config = dict(
    n_layer=12,
    d_mlp=5376,
    vocab_size=33972,
    norm='layernorm',
    positions='learned',
    qk_norm=True,
    bias='none',
    parallel_block=False,
    lr_mult_o=0.627,
    final_lr_fraction=0.0,
    batch_tokens=131072,
    seq_len=512,
)
MLP neurons of a small language model. Each row is named by its layer, matrix (up: input weights) and neuron, and shows model dimensions 80-271. Each number is 500 + 25 x the weight over its row's rms, rounded and kept within 0 to 999. Numbers have three digits each.
Before each neuron's rows, "fires on" lists the tokens most often at its 100 highest values on Wikipedia text that the model never trained on. A number after a token or word is its count.

fires on: "′" 41, "°" 20, ":" 14, "===" 10, " |" 7, "==" 4
L7.up3901:517494501547468505468522513529487510489459468499556490557506527506472509492536512481463540496522513520517507479545497539482501522506558422490457560494513470483501484531461506523513555496493527538527500465484507487508523508454490496556479526496460522490473505518526497479533530514513510511516504487553455505471525454502500556501493490546507494478531490536486520472499467512513544471472467464539475473554488499470523520494445535485460490479504512507485507478430446550481513477512503488490515540513516446466453491505499515485479559523516497534502517537507488520539482489488507470

fires on: " to" 31, " in" 11, " at" 8, " In" 7, " At" 6, " received" 6
L7.up2100:546511480470517498534489525548514477505510503490540462491497498516508488487504486486503478485517496492497507562490500503467523492488518483476510512493501465483492552541493474528549512519492514534459541523497473505516487508546508545542489503533497471517476467490502559487516467480501476500525495478508499509544509456512496508524504538506456475485484541476501521494441492475534485511522503467476504475528522477486502505497482499507525503547508493487493477506476457501489507494464461550546509560490503481493528529507481466504536460511487522497549521516508513480458487558501506490

fires on: "In" 19, " at" 16, " in" 16, " In" 16, " of" 9, " with" 4
L7.up2140:530496480521486519467532491484525473492530473511534496514480547501500513514479509524462530457462509526484510529482518528488467479469489526507493531479506465517477483492465519472495513450535508488509516478483513532553523509493492481517488522485529519469475483486527463505524531494482505489493539451535499521489482494542491517499483481543520482489523464483502504473480509496518501466502485540510528522504499435495480503533475585514493426473483499506505499517464499484534462500499500489534460491495537483498540481542475516513511490504551483507488504470487534540491464550548505502

fires on: " a" 35, "." 23, " |" 17, " +" 10, " la" 4
L7.up2534:478587483491496509519473492525516498493477521481507485469438507507471518491472528479525508487509485472530539497496517475510552542492494489497469504512471479464491496518502469524508482519503535498472495473477479506468460540477490496508505503496491536487473537508510556542461502485561509509499477485510508519529524488569508523464532464515493523537525519513499526448468466449491500454467499486483501521501476484507535527540534533434482452496430511488503529478503477492492510481515539508530499524509513458467488488509497536557479508508499511461487532516476461502500464470465486517

fires on: "′" 23, ":" 14, "°" 13
L7.up4683:548517530554516495507516513489477518522499519494492548539519517467519511457491509501489529464483522462490511484500475519486536508502501534520458514523502495506522500502519506484497520493515487472443462428538494481468482478463488510554523534521517469497481511470483529484488461529523507488480502510502494478505484475465543479520498519530515506518541511505481517502448491549499494491471527455522529476519452515486498472450512512491492489528515524469521513574498479489501498502488543472480486522469506478536567494485463466477520464538497528499504543526470544507498521478518534483

fires on: "born" 31, " in" 19, " |" 13, " Catalan" 5
L7.up1198:505475485484485538503507539545481493449467473522576460465504555492483476515497497511497529471452450518494486531538534497465486547499538460477459484513497445495539495519455518519506497501486512497501479498494433451490498526511524526526505517469521474476514499455554525598527494526511520464513525446509469479498466506530481503510475474479502490462531490503496550504469472498479544507494503564478503467440525517511469472473506554458502533517479497546530524524502497463501522475477533486528518500500535529470505464517485506501502474552502515467473460516519509501523540521497555498

fires on: ":" 35, "′" 31, "." 23, "°" 9
L7.up1084:520538498494470471496503509469499471495481489518491512457501479525515529454467480505488492434486542498500564458541474459475463527494498501474488525516492492508469489498503502530504491458475484460551536453497511519503505506490539520507448472539464551538490536569470473506523452550494483509512530494510496522498475504482559473503502467503502451485503476498525506516516498477503556527498490546528483489510468517493515500495509503514477501567519448482515527497457572551527440496502552533516525501495499494505526480471518485509487482517500517494508508533489497500549513498526537515

fires on: "." 49, "°" 7
L7.up4696:476503560488450495495514485500498506506473498457527473513493497459509526508477501500489484446510483497487532503486467488468536462492517466458479499488478467497486509518458492497473516486551487484486525454528553509478484494495498514541501508489480505494471496504505514527501489516504500477535470473558506465516482524528466505498462467499485478467465480507456529481475493522505541489472462527553436513492483493509498507498517460515493547490499501473549538515480514520514485512510507512526490508532495501540511517510514489509433472537512538478492465510533482529509487487453513491

fires on: " " 80, " of" 4
L7.up2725:482536548474565508504508517535486508491507504523471522521463488485522524466480522508503498532530516503479482508497499473529477530532489497466527489458556496485514454517507508487511549509523496516489480492478459462482485469486465549493503473510506508517516485538508501481523516514513505522488446479545481542510478498516484505532479510502525509498498463513511509482479445466488487489498525535503503438493491500509498531511524452503489497489482502462538498563526494522487457517547486525484464512521484503504539487488537511498511512519451505517514551459450494508478509501503550550

fires on: " and" 44, " he" 6, " later" 4
L7.up5035:456521495478503491503483504516458471473504516477544520517510531500453496515523486467497509504518495471520510459531493527496475511488526458457545508460470525497529507489536495502516512477497485492491515504482478482496462499521537519478518505485488507509490490487517565496485462513492507464482504456545504547474487478515503521464509465494494499525549517492499521484526506491504506415500545474506533498455512509470521495487539523502474485489489476489472504530498467491497517478495499476474508515484524506500521502525514503482560488494491504445584476532515556526533505467476487550

fires on: " |" 33, "born" 10, ":" 6, " December" 5, "°" 5
L7.up1777:524499532488471482488467469473501484520493512509541520459532542503502454456506486505499499516571479525547538547506488527473531436522499509491476555500468486526463515531507468508524536473497507525493484464497525466468501482489510536508517503497433517490487530490492510493525503510485520483460484487527484507507488494462526496542515483528506489478528473498529512467511510493483526497502502531459499495501531505504486499488502495492508501478506487489525516522473476518522508471503554517472512496485524505538478485504516463499497503535494518492499484527469561516542477501505529474

fires on: "\n" 27, " to" 13, " may" 10, " |" 7, "-" 6, " Gold" 4
L7.up21:511537511503518544504523529485540471536491515524482504511477512522474509475431485514499496485443525522514490559493486523510501527526500484538501474474502485485488494481460483546509510443499511491484465489490467498535467475519473498497503492500483489556477479500544493522512508537544530483533533540467509492471477517509551502487493492489430503543535513503535497436483483446559475549476464497467503483529492444514510452435488503497502510490494549459501473497510490494521497519526545495495479515493498541532533522503521473517492514508479517466495511486484493507526511491469492524

fires on: "\n" 72
L7.up2913:478527470531447522487512523478505500521510492500482518521447490525504555495456512484506475482475519519485554492534489507460504472511480519521519530479524507507498488512505469514435508506490503500510525543540467461519509497500500482506545528528477507499465482505473507494481506512536541507531501471471555463462499524489523463512512500527498506532552503436500502523517531506482521493473471468525447516470499486549522508542478499529527493482493515497451465516519469496555496515498512511509483494515467542526467518499511527480471501506452576464486471498488560513510465464453490519

fires on: "\n" 79
L7.up2254:487501538489505481537498486504456483480521509472521506482506499525528516476505479498525522450454437519447534522514532528456535496524503478474562526472470521526449491513529536466449498498480545501510459480542492524478521509482469484516500546517508500514487488547478492489503491525523499483465487512504501460492524517483507483468545475536475489501496484526481487509468505529540527510484558485520508493487475506498507485509484483502538513515468492471488523495482515500554457499482487496510494527491527502531516523455483464480512495510490507476485502519503527523490446508524492498

fires on: "." 39, ":" 13
L7.up2342:441513484490518534467517504524482515522510527473488515511523536461497486526475503469483523452476499466533501474493499494499478511452512526543498525519535503517518468487461484527512498522495532513526489494465512478508459468524522493500496507467543532535496522463504505460488469491470519469476526521526494528522475524495494498502479486526532516537523470436489478465511524505537482498548484500438520478498509500449493522454503505492525514512512465513441485546518478470515523515534556458505522489471513462490538532522509484469506497465514504479521474523510510493453505495537514521

fires on: " at" 32, " " 22, " At" 13, " for" 6, "At" 4, " as" 4
L7.up107:528489491486465524460478514532508491516498486483470505523500508486480487524464570523483501489457491520520487533537483486505527508482493534496463521548510475501514518480483507510509531472451487539485496473500480495472502515455553478522487520524521522497557495504495512506505500499477494506508490472499539503521499550532426488510497527492498497536509468481500501476475498488489509534495516489501511488496506548479510536516500513488425505461467458524510481520514481515469471485481507521497473531533510453493507489444548471532508536504531507493522522461549452498495454484497509528

fires on: "\n" 40, "===" 15, "==" 11, " 5" 8
L7.up2130:511507533497450530483487532478499509546512497499472513459486507476451509458511502467450504486481460532488494455511502454498528543473460477510444585465494515463524526540526467503519521472510511502503494494517527467469563538482510516509495491498510462523508461497490546500510463512504517521516488490525525525524513489506482528510495496499520471522474485513486549495471505532477491554499546484489497524477555513483538503495479504485512509486510502490516472549552488506523491511460543487491561537521466472502493502515500452449522498546530493477487515481479488487499517511562470524

fires on: " of" 18, "°" 10, "′" 10, " with" 8, ":" 7, " has" 6
L7.up1347:504511474508441499520490490507546482497480474499493467527477528470495508483494525491484533477525476527513505500491510483501502471487530509501505512479494498514495484477544524512512500496501492478505492511513508512489491466497517498538486536502519485475458525511510480466483510487534558487489508524504477515516463516519477447523508519511497526513532482518521517482442495503516427486521528517513453544497505462455506538558467519553466516507470484492520500522480488490486479473416465436556462509495530500476523482505502500515494487516512538485455509482563502500496526516502515490

fires on: "." 35, ":" 9, " \"" 8, " 3" 5, " 2" 5, " 6" 5
L7.up834:505515512470516500516503472460521541536461488472472521506493496543478528514490488506524491447511509462499478482484479494514501505510533542524479521536518526474482507501457473502511479489518463487495468488540492523488490438466468538537491530539504486475465471498504497509459465529493470521456477540554483478527467510542459494495486522540538489524510500505500525457539473469558493492501498458486506506532516474483514513475487497465513488520481455471485516537507486497540496519514491543526496519522514494489490481501522510510508449497515491443484490568507471563488530481486522506

fires on: "–" 48, "S" 4
L7.up5215:521496478511513534485500506476487521484502518537518480524478446487493504515503488537565524496508531521537469493518470478481511523514506490474499488500463492498527527470501536492488478495503489502520479500499510510537491466534542538525484502533503498508514505531497553494483509477543494495529497544487483466481537413481534479495506502509486419491471498496491510514485505490516501505535483503494456483482475525500502507509519499529500519457492529511504463497491517482524484544515529520533495477497506513462558461518514527520526477479490484499484531464494518505497505495450474497

fires on: "." 30, ":" 9, " S" 6, "|" 6, " in" 5
L7.up645:474493485465467524543512487461457482496505461541465466472487510485495503515484491537509501497491507593530537493476516503514482553504496475485564495466483524475512511489511515519536552528498497468471458497497494534501479439510499527537497480496508547510529505522515464508492514512554506497513517473551457519505512484544528533490493485504540468487465521508511478516485475457442489532476507509470523471490505528482503510483569534519471508523506463465519534547527492506505483518534530490520537491510529519476528474473527511503485466519507516484528481542491514510507500503486528483

fires on: "\n" 100
L7.up1866:474534526550481487530507498472536512545484496512511481523481482441474457481506503495489517515485489509542501465497479496525530516470539481565480488432489493473524502493496522533501506498522477552527471523497506479486508489548492469519518523500490493484469506494502525535528527524504515552537524507462551510505515511496490514496522510471488502524487547493563470460507530464504545502461483479526505471490527512513498502488479526523474485481483515464474497493483471452494518521472539478540528494506487500513452497489483523499531477495501520501462471492508531514524476456562521502

fires on: "," 86, " ." 5
L7.up807:501502512482506475482512502528482533483503516449511507521478540496489523486495535464529514519457464495452492484502496524489511496507497489538505478510463485485508536498532513530495544506461491539508444476530501530452495540543509532536482523486508524498462461467483472505523504484485488491458531511496506538533488482497492528465487490505514527476511462511451496505489486509524558513488494499552523472498507533493492504480487499504480485508563529462515507475504490522524514499465477500511489512504533496481511505495509501489479534489464520446542474518531498481496495491452484513

fires on: " in" 28, " on" 16, " for" 15, " at" 7, " with" 7, " by" 5
L7.up1205:519517528481485510499471449499500473504508493530533524505482527495474543488507531537498495470493484484525531477507533523492491502484487505505511476545490460528418506516477542494548535509485462481492507471484508533478461465516519519519493482542512487458499488509503539454475494499493526484484510464490519486554499488490498484521535489495513457539504452487504507460504527525515482512495497495507518524496505514515527504500474548527505466504465464480542456537514476493520506484503500545524463507500474441479526501496489469481552435522528524481537495515472490451497488537483531496

fires on: " |" 49, "-" 17, "|" 11, ":" 8
L7.up2210:511513508468497527502468510519464480471527498499511543538472481517497485525512535542455518486477472473495474512532489524469471492503487489559518470523484484483472521542457457528481506493477497493482483471509423529551429488476558461512483564515492550481524472491543481472474490541458561526442503542526488511457457482531505514537505499492486451505486469541499493437532489503515498503450470484488485482517475478464490482488487502524497444479477489526501508531549477500491509489472491497524495493487487519515509479530479511511518505502480501491475504503539516494496530529545482495

fires on: " |" 65, "." 4, " la" 4, "'" 4
L7.up2038:522554493501543449543517525484512519488484519556519494533453535488511478487492553503521503483562495506525516483502542477487500526515535523493498527480550515484481516476455504514487504509499518447506460537503481509491498495465452476506471522493513481456515517503518540496485520501532490530531490519560467508478491463529494539510508494523511561546469520471542492503522482481508558541473478480442514463536513510514444535470488477478512482477511518500485498505456460498491495452485490514463504492520474460509478513468511517519475513518496465488511518534493470532495474471500526532

fires on: " |" 93
L7.up1328:519493483495452496516524518522516493468501494484527530525475538496477498496500502524501506493517503476501516511528527500492484515477489505445459506498477492510531464475495519510545509520530489516478428487483462500487497534472485524514481506512535503531473500504546538520517473495569486551486499477509506537497500510474471501466529496498499531512456507538485531455532516500486468537492463515451506504464483518497516519511512517473448510471468525537461473511481441526485533482455549468490511503534482529492492503516458449455517506544496494494477497512487502475491497530495516505

fires on: "." 53, " |" 25, " ." 5, "|" 5
L7.up2710:577509509520483480504463529489518461505516522499532500536511536529486469488534499523484519512483479441492513521472462520522495538532532493492506502512519517487526487503498506490533512503487459509507526483519485491484510519511525517492528513474472490529514501507542516516499463494491481563486470446505526517503456486550535442473465469471517495471513476492511538497507505505520513494493455500537479484508499475457521517486494497461434469564496514514449466578510471532451500466514491498473503514486477472503512533489464513499516489526458522514503499524539493524501456491496530494

fires on: "." 48, "," 8, ":" 5, "d" 4
L7.up3611:497540477542499510496468541484488514471494560535470468527487499447497481519539469492575506515479464510509512483505522479497443540514517501503482546500467508477487495550486520480496533480535528468494549511533481501507457480517474477557499538497485487439493486464511466526487514479548484510503525486514503506533496487500436504491544514459479483481536495549515549490507500512489492536470475478475544495499499508515531526497475508475512505492484490500484512480501487498532498472527504443506491507531488554463514449450505493513487471471551471534513518525577505502513513502461490509

fires on: "′" 30, ":" 25, "," 12, "." 6, "°" 5
L7.up4548:531496479468478489504510471516451457547519464514492518513483491502561498516456470508484504466452457471523498532519460506494502510520501522475480544507552556478491497482497478503514513479517529475499541472528519538516482546470479546526479526524523504532515474509505496485483490547472479454491492473491526547513487528479506537486505515525525433521495519518490530499482510515533483524502508512507489469436473500489456482475528478513492489543505523494469502477520531530484488540499529493464518538467501522499524446462509537511504506490468469478464536505487460488511508508480508476

fires on: "." 51, "–" 11, " Series" 6, " (" 4
L7.up1787:493538472470546524495546559500524502523537517525481529570490456497487500493444486490513512477467475523479513518501454511412518552520475478495553494523454511478490493504521543491485493491516539486484504502495519497497496495504524504561527482503462467466497452506535518503509464466475537506518482519549493509476507477530513488501494473484526506493485475495511481465474470512536507526524487476517477487505542499470494482523482536500497505448544550482494528494540451526493475490557524550540491524498483507513503508462512486480494495490514492520518505506450524480501481535525503467

fires on: "′" 22, "." 18, " |" 15, "°" 12, "\n" 5, ";" 5
L7.up1646:518487472486497498523500493507463484469477507512529518457494501466442517535450482502529491505516470500534526537490508495515489510520481483491480501518503497483503501493517529537475495471476538534503492455458533542493489439485499524546490507500529474516434554523547528528515427546491524505493500411509532514540514512491493472530504483522503549528514448486482519449487541532498494536483505502512469490479468473479496521508511477490527442477484496521541484528498478541514504520467516494480482552513464514482465483446495483479499457525503492503505508522508499524513501519515521501

fires on: "===" 21, "====" 12, " to" 10, "==" 9, " |" 7
L7.up3415:509490497507481471531509488528537457483493517491477536513507502520499467465525498472510484518532465521524457501500498451493472489496544470472513493531540421496487503535514530481530509485475478534494512486526491468527515501509536490482488510523495476523489529512508473497502498537519512523504486491506513482451479485496471518496531492456533485514481477519520518437527505507553501529505488531476494496500474472506497492503493503454497510478485507487469512497476442515489483520505484497509521496507549545486491582457502565497498525522534499486496510513489485515521512499482526510

fires on: " an" 35, "born" 20, " |" 9, "|" 7, ":" 5, "." 4
L7.up651:487465476472516485517520516520480514508482481539511490486507543496484488489502516492500520529526473495506499532536510512470502514491534516491479533520528539508482507515488484480536503497494494499458472464522505496522516480482472485489492546524481493500474481487528533502523450466485504531487550477543463477462460540504496454495542479521484479466519481507450482498505479521473487480457501510480494479484478487487473508469521520507445481457456480477494500487498485482453481522491494511506488516533574460549452502475471503524487467527494542512508483531484521544527519500496510479

fires on: "." 24, "," 19, ";" 15, "}" 11, "}}" 5, " he" 4
L7.up2256:520498500508474465481480503526492504481473528518485473485515520482499502515521483508534551493460481482504471475496495462476488463515550519518499472514518488506477459455503475511542493493521516553445543459464479518505506477504517528490521520481507551507477491516526510463485499515495473460503479473467512483508502492532500513489511511499485512537535459477500568504468478476509520527495449509502550500468449478501502457508473544507514505490507508460463489494501438495466486495464484497550526495513486503526508550514509447489502512475499508472483530489540488513516504509499525491

fires on: " " 97
L7.up4172:530559537494506527531529501558513457552495486513466464474525504475500488495471515512512530550527515515517513490499512488529474519533507505511510510507507548543469507519507511476541502471502478504466497473498534474485505487479494531529480516517495496502505483517513550536493496515480468508489519527469501515525466505535461488498506534478526520528491539480484518480494443495453505482497515490466522482471506502514477530489527503471470483467497484495507533514530502490502473520510505534556503495531518508456501499519489503523479471494492500556483482474531519507506490502474549516

fires on: "==" 39, "===" 22, " ===" 7, " Brooklyn" 4
L7.up2373:486532544512500483547516520543487489490503478492470555482466485513457469493482504471458524451502521490476478536468462542524485512464495467522501511510516474494474509518487490483535523508516499474510548516469512484500487504524511477476478510487555504519518489522501519514465522520531510517497521550518468488529504501477484491500484489510514504463504499491522473497509503533520506512496524545467490476511569484527504503516486548502521481451487508472510461521499502551515482545544485451542525522485493459507534501519508542491500486570543496484475483480484533503499490462502500479

fires on: " " 43, " d" 6, " o" 4
L7.up4496:534550500490483516490469550515511480543456473534479499545492476492495492522478500508505524513471436521499463505490511517499498528528510520511541490513523507491492537522527512502545529452491524502465487460491479482456499452497492500531481486502470492519483533508517482510523510489531522530483497489485499493473535498546530512483507496446487460489482483506414517464449485468472476503574477496508516490509466556471474492520508476464555485479499516475513527511505478516498446496504506504544485474527548515499481505510500515520496529488505480492482529453499527521497487468439456551

fires on: "\n" 30, " U" 11, "|" 11, " |" 11, " 0" 4
L7.up1793:522524473528529511528451499507515488512526539549471486521504534567518499510514534502494519469484503478479519486498456507488516487486506517511492490527526499490479499478461483502500511532499466513513503477501470508574450511490547527483506520468478486531448464493521477506490464456487511509471540479510459478505513547474538478524515488474527465539468474524456517482480523510532487489499547516507497463506497505504527501457507525486491498487474527535498465528511518474434497456511495478477515521515532510553486476497474482494521501550479504477493486512504467546498491496510470446

fires on: "′" 22, ":" 17, "°" 11, " (" 4
L7.up1577:518530469534491511515497462455505489520489467480479475500460531484515503491494526452499545518492514547507518447486488539526478465462515487483490482474526479493447475511469519530468481538504477466480442450493542505458494476476473495514485494546543488498487509532521507490497504524534534478558475512515512534502473488512524517477512497521506486469491484531524525487487483495550560485491501504509504471529459526523457500475478473482535459503487539493494546492466476545500446506524492449515518502474508485500516467495494491494512537488488474511462565502467514493453493519525516491

fires on: "." 47, " K" 9, "′" 9, " 12" 4
L7.up1024:491496473484487528469472462518499490475488501493464517464482450492507477493475509456519511517532507485477455501527490473487483477545508502492497473502467493509496509522494501503433497476505477473450501531549535489478478509481520473518506536516516464496466491487516512489495532528505521481490481476544458471489493492498466471499487487490477493517516541492497476484489510488484464491522459460505538443508510537544526491490501495474469533477497534438551517514501506486504507504509501474495461555505516481516544533515494474472497512516532524482525539485509545498501496493488519486

fires on: " on" 21, " N" 20, " is" 7, " T" 5
L7.up3756:487502485532506529533489397487497479494527485520514466524545503502528528472520538557498489481432503477452518533488497469498499492537509547497497464444518471480479542496476503475484537490513517508488458488492503468495473496443505493520481522509559535497519516477539508463475522474471512526509497515521478531525493542474505509507515519497551502520492518569499514477472499523474481495488509472522512477481534482519492536498515554534505531505517529528476509496516498497467516477486522483502504506492471486464544517500503492484479555512430471465495445522522512472506437520473525506

fires on: " an" 54, "P" 6, "N" 5
L7.up868:518534533468525507534478466499496511487471486499518548498482529467473474468514528530495501477506513473470497476449500488518513550457538510528492496515482524517490474506485516516504580521465502546501487472515499452518471513458473506472519530484489498490497511464498543515506511508491451585487486536490469558525516498501493460439492489487462499510506534534538551488499521475505491501489530472447507489491479519530495487501492444466514528471500474505481500490465461509455519503472508502513477469501489516527501520499516547549506527526459539488512528521530476506481483539509497473

fires on: "==" 35, " ==" 22, " ===" 14, "===" 6
L7.up5255:509555466483524528512475496475499456485501524518504538504528473458496507485477510458502475490480477508473498507499493492486528488509515524504506524491500549501499509552418520515509491484463480508468516483499514474479505502538531510503489492534488536493466474517504489498486466505475511493533482542542489526495486458560468529497534472488530460529472474499525500461478537508524504469490490536524506501519498476475504493490484572452468511486488539481490516507519511528508542502463502498522538477501537521526514496449504504488501529517460511496528442486566471519493504507481543521

fires on: "," 40, "." 7, " 400" 5, ");" 5, ")" 5
L7.up3394:465482523547461543516475514494519556487467486480508535545532532473486528504536458466520551510459485498475517487465496519476474496475513512518468486499502510514492495493481490521513488476457501496500510503533498510515518529538487486501480512505524528521495509497528506514491504528526482499520563470469490498455489475491514527491527466494496475509470503529472527512495466494490493500515482514487506506458502523468509492482467494504456515503510510498497458520482512512518545482515496493528514518505487506470531500520506551490484555480493499492521510507513500527533497515467477479

fires on: "," 41, " and" 6, " y" 5, " by" 5, " with" 5, " as" 4
L7.up2706:525509565491464519516522496523493498524460477500462516519468461499511492478472463490512540469478513548540541517490509501464543504549496468509459499518510440495523461536469539494480534479544510511478471483492472483523490549503470496514516512514516512492487509447521509548509477504483463535488519503520522451492473524576501518498517499495527530514479524472506523479483513525499487528521490502504493541496544500501495465598545517481495513542487479451496507511526482465461508505499485475458468497510501491534499544505484461522491514481497540481514483511515492541487463510516499484

fires on: "==" 31, "===" 16, "." 7, " =" 4
L7.up4609:445537514478511476483460472520522520478524510501485454538498447517473487489515487511488488527486491458504443486461471484477506516480494509527501493497513526548499494497472502529551515498519477513525500488493471512514489518515508493483498495497507479438546537536523532520460489528496510497478503525578467482527476474520443526521547480524512475551497510495505457473494508488473499445498543517474523531482490484471476511488483510494504500462515516508547529511484490450485498511502484456519484521505544481538500504509551500493496486522550519490462491492527580485507486504513457485

fires on: "==" 26, "===" 20, " ==" 16, "\n" 5, " re" 4, " ===" 4
L7.up4516:520534516540435516519459508511509489488525540493487579518503502494497475519516513478519491502467506480556495515471517472463514533493517495524521500493469499500487503466479481481512520482506475474454534497485512507487485484488449466512493525486474446505517529482522536505541522458483435536520519529483482494481471482518478491535507520535525514542508503409479450463484508503520489518463518525493527485498498500502473529487499470498488504496489520514477461509476466494499492536494508504498508465473483467478511504517494477535498494530541492495487509494526505494471502458478516474

fires on: " an" 82, " An" 10, "An" 4, "an" 4
L7.up4654:519479478491480523465496497544501502545501477481512519503477508499465468525506479504488512476507513482539479475504486507508522512484498482466504485537474501506523481527526504524502600504506514522501501517430504462501522481536518494504471539465506490491489500484532553520463577504496494467485524502506461509518461466555520515507494472465526479498490517487527511475477519515546500491515527502496494454506486515476497503485515481494490532458494521462504517485469461497460514492526529497462519507525552508480468513493450523492511530537534509476515496493535524565484478488467494506

fires on: " |" 43, " Best" 11, " Supporting" 4
L7.up800:542474499456494500500497510486543487487463509498507543540494498476486469500521518486520507497558505520507510487536494545514512499482456500564457501526511527526523488499482537524490498503528489502498488460515499514533485504495497499523483481493517478473524503510500516521516524545491500493541465499520488490494476466471523502516439509516488478471502532510494517502491500487490493493527521505481465512501463485526489534484497518472503472462483582515495502487498501512487471522531544437467477509535491514494468482550498442504501494484521492525453503511523501493497506505508552488

fires on: " +" 19, " −" 19, "–" 10, "-" 8, " -" 4
L7.up5343:488516483479547478503516518538503497466517466482526493487485489496491471467499451496474537503525525492469504530530482466515497484501543490472470484507494490485549545486520477545505525491530547474498481546492524464512521482534532578483481525544510493503519493489489500515504474485473489519505496509521481478522525490487519524455468491536504471458474469499498476477505516465504482507478471551478504485498474475555500470496506508463532522476544480532483511522491496487532490503522529474480518522484466511523504504520510536522451491460520473490503517540558461533493466538489480523

fires on: " |" 74, "-" 5, "." 4
L7.up1152:493541496544471499512536502500504501458490476528498480481509503449549517465489492485461529461505468492506483492518477465513498497486497486507471485471537524512472518449459508527470524466486502502512508504528457532542485502492490489513441492430502488484446513502545520542531525526517540531517540527513501441547475494532487484530486501518454515497507518516511523451492461480533498489514534491522477502498525439430524493496486473466464465516501498478508486542467465506514503458469432475526518534506465457459475525517503498519504541493482495525484488511511498457523462481464526505

fires on: " |" 50, " the" 11, ";" 11, "," 8, " la" 5
L7.up3587:525493504539496521512544523520467502500516487557491506545474531526505478482475505495509501503504483422535500428486550500516474539513503470520468495473517485479538498531517528497489491470510501515514514487492475507460515514489494489502416524533495504531506447450517499501559450495484523519531479495510493498478526498513449509480525462471486494543520511473505454471489531485529513513519501530484509479488541521514473522511520509509510475496484480474523486561489506494510506457455490502449508485497468531534457510513503494521496482538552469499474517503520528466534474464501478492

fires on: "," 95
L7.up3243:552531500507511499486539487514515530517520510530466513528500471479478484451465538483497516512492486488508490478544527517516500502513529466496512504506501440473540483495467498542514465469492490493429504474519528515494523502556517501562477563527476473542526499530498554499528530526484514492500479470503530494524526546528465514485514510502472489514524513497488475468491458505514467470473503521483481520513550488533524483495558527520488487473497511495474508471473497488497471502465492480528497524548473515501494504492487502473506482481515497498468540517524505513526531504508527538

fires on: " in" 19, "born" 16, "In" 10, "," 7, "itions" 5, " September" 4
L7.up2946:554484500492484527544527525486521513491510496529556561490537503527519488507496480511510547497505509536468487485536526565489504494468493498532467495509518448527490515493462497474502499491500465492519470454518530545528516487568474512497480521498469489483536496503519465545506479475521518489516534475533527485501533498519497482477467459475516491508500470481487512473472492462479504494510483540550501493542545493445504493505471536460512487525491521494499516476473519509478451532541522562529511541517504481535538482511512492519506455485461496501534509482477504519527479475499486535

fires on: "," 63, " and" 6, " $" 4
L7.up4449:519535451525452505480468504512483496486541516509522514559451500487579537448498498515510446479483483525500475488513511486428484538473503430535526482449463486489486488492497507524487560525476459527479499490479516539516493541503486534550522531520514465518448500508541519482526519504497506534554510496486495492520502486518483498461514504511477529495528476521510478510522506483522498488496540502504472481525519515473464499482505488476458477486497471497501526476497474486488512475506476484513496512490473519485505539472521531500505503526469483456492533485535511484517514497502508515

fires on: " he" 32, " she" 18, " they" 12, " it" 4
L7.up4728:498505475480505491520490496540470509512506545477497508472501517536523500493530501485506548498501548486524516486481525530457482521477521515501500536483482496466485498530513538510468491511514523490512477478480501474489514500524510513542502504468482521526496491507495485481502450542515533499469496486478522522499538465492553542528531514493512528549447503520491510445488511492525547523488498506507543495466504490512476483484480520509529488439488470477533487511455460510497485503526499494479512510466554503536539507513509466528487511502525454469481505512511507528539526498505508517

fires on: "," 27, " and" 13, "." 10, " FW" 7, " MF" 6, " States" 4
L7.up258:515499506484511471512488534517524523504459480516505511470505471499493474521527483452456540504511488521511529523485506521451543537521491504524492457498492508516472453513467503505492485515513479529472512500463490526507504516507515482558509473480528481470498496543526512472500486552558437509520518472521525451488512518520469481472477477487482506514497531516518494518479508491478495490509436498480481477522482475484499543537493528502499506492501478482513508485509479510474477553501500523548458497508510503516476546480514494486507498527489491455490472523563509528544471543457509485

fires on: "." 72, " L" 14, "," 5
L7.up4659:518512473485504500483493491499455521503533536491483514477503503487459494477547512548498547495472496478494517496539517485513487470474486510480497521506487499541472530516493523511536548492514470535472527552518541491502467536521515504512475534503466535474488496495564461472525489455501516550500488530506525518463449458516459500496508497522488473520533522505486522499492495478515498507486487538520510443482509517526507527489546551502486493465486502457489506474466498527494461481511528508544462490563520506471506488484539493530488490524479520497489545478484493517511505508491540492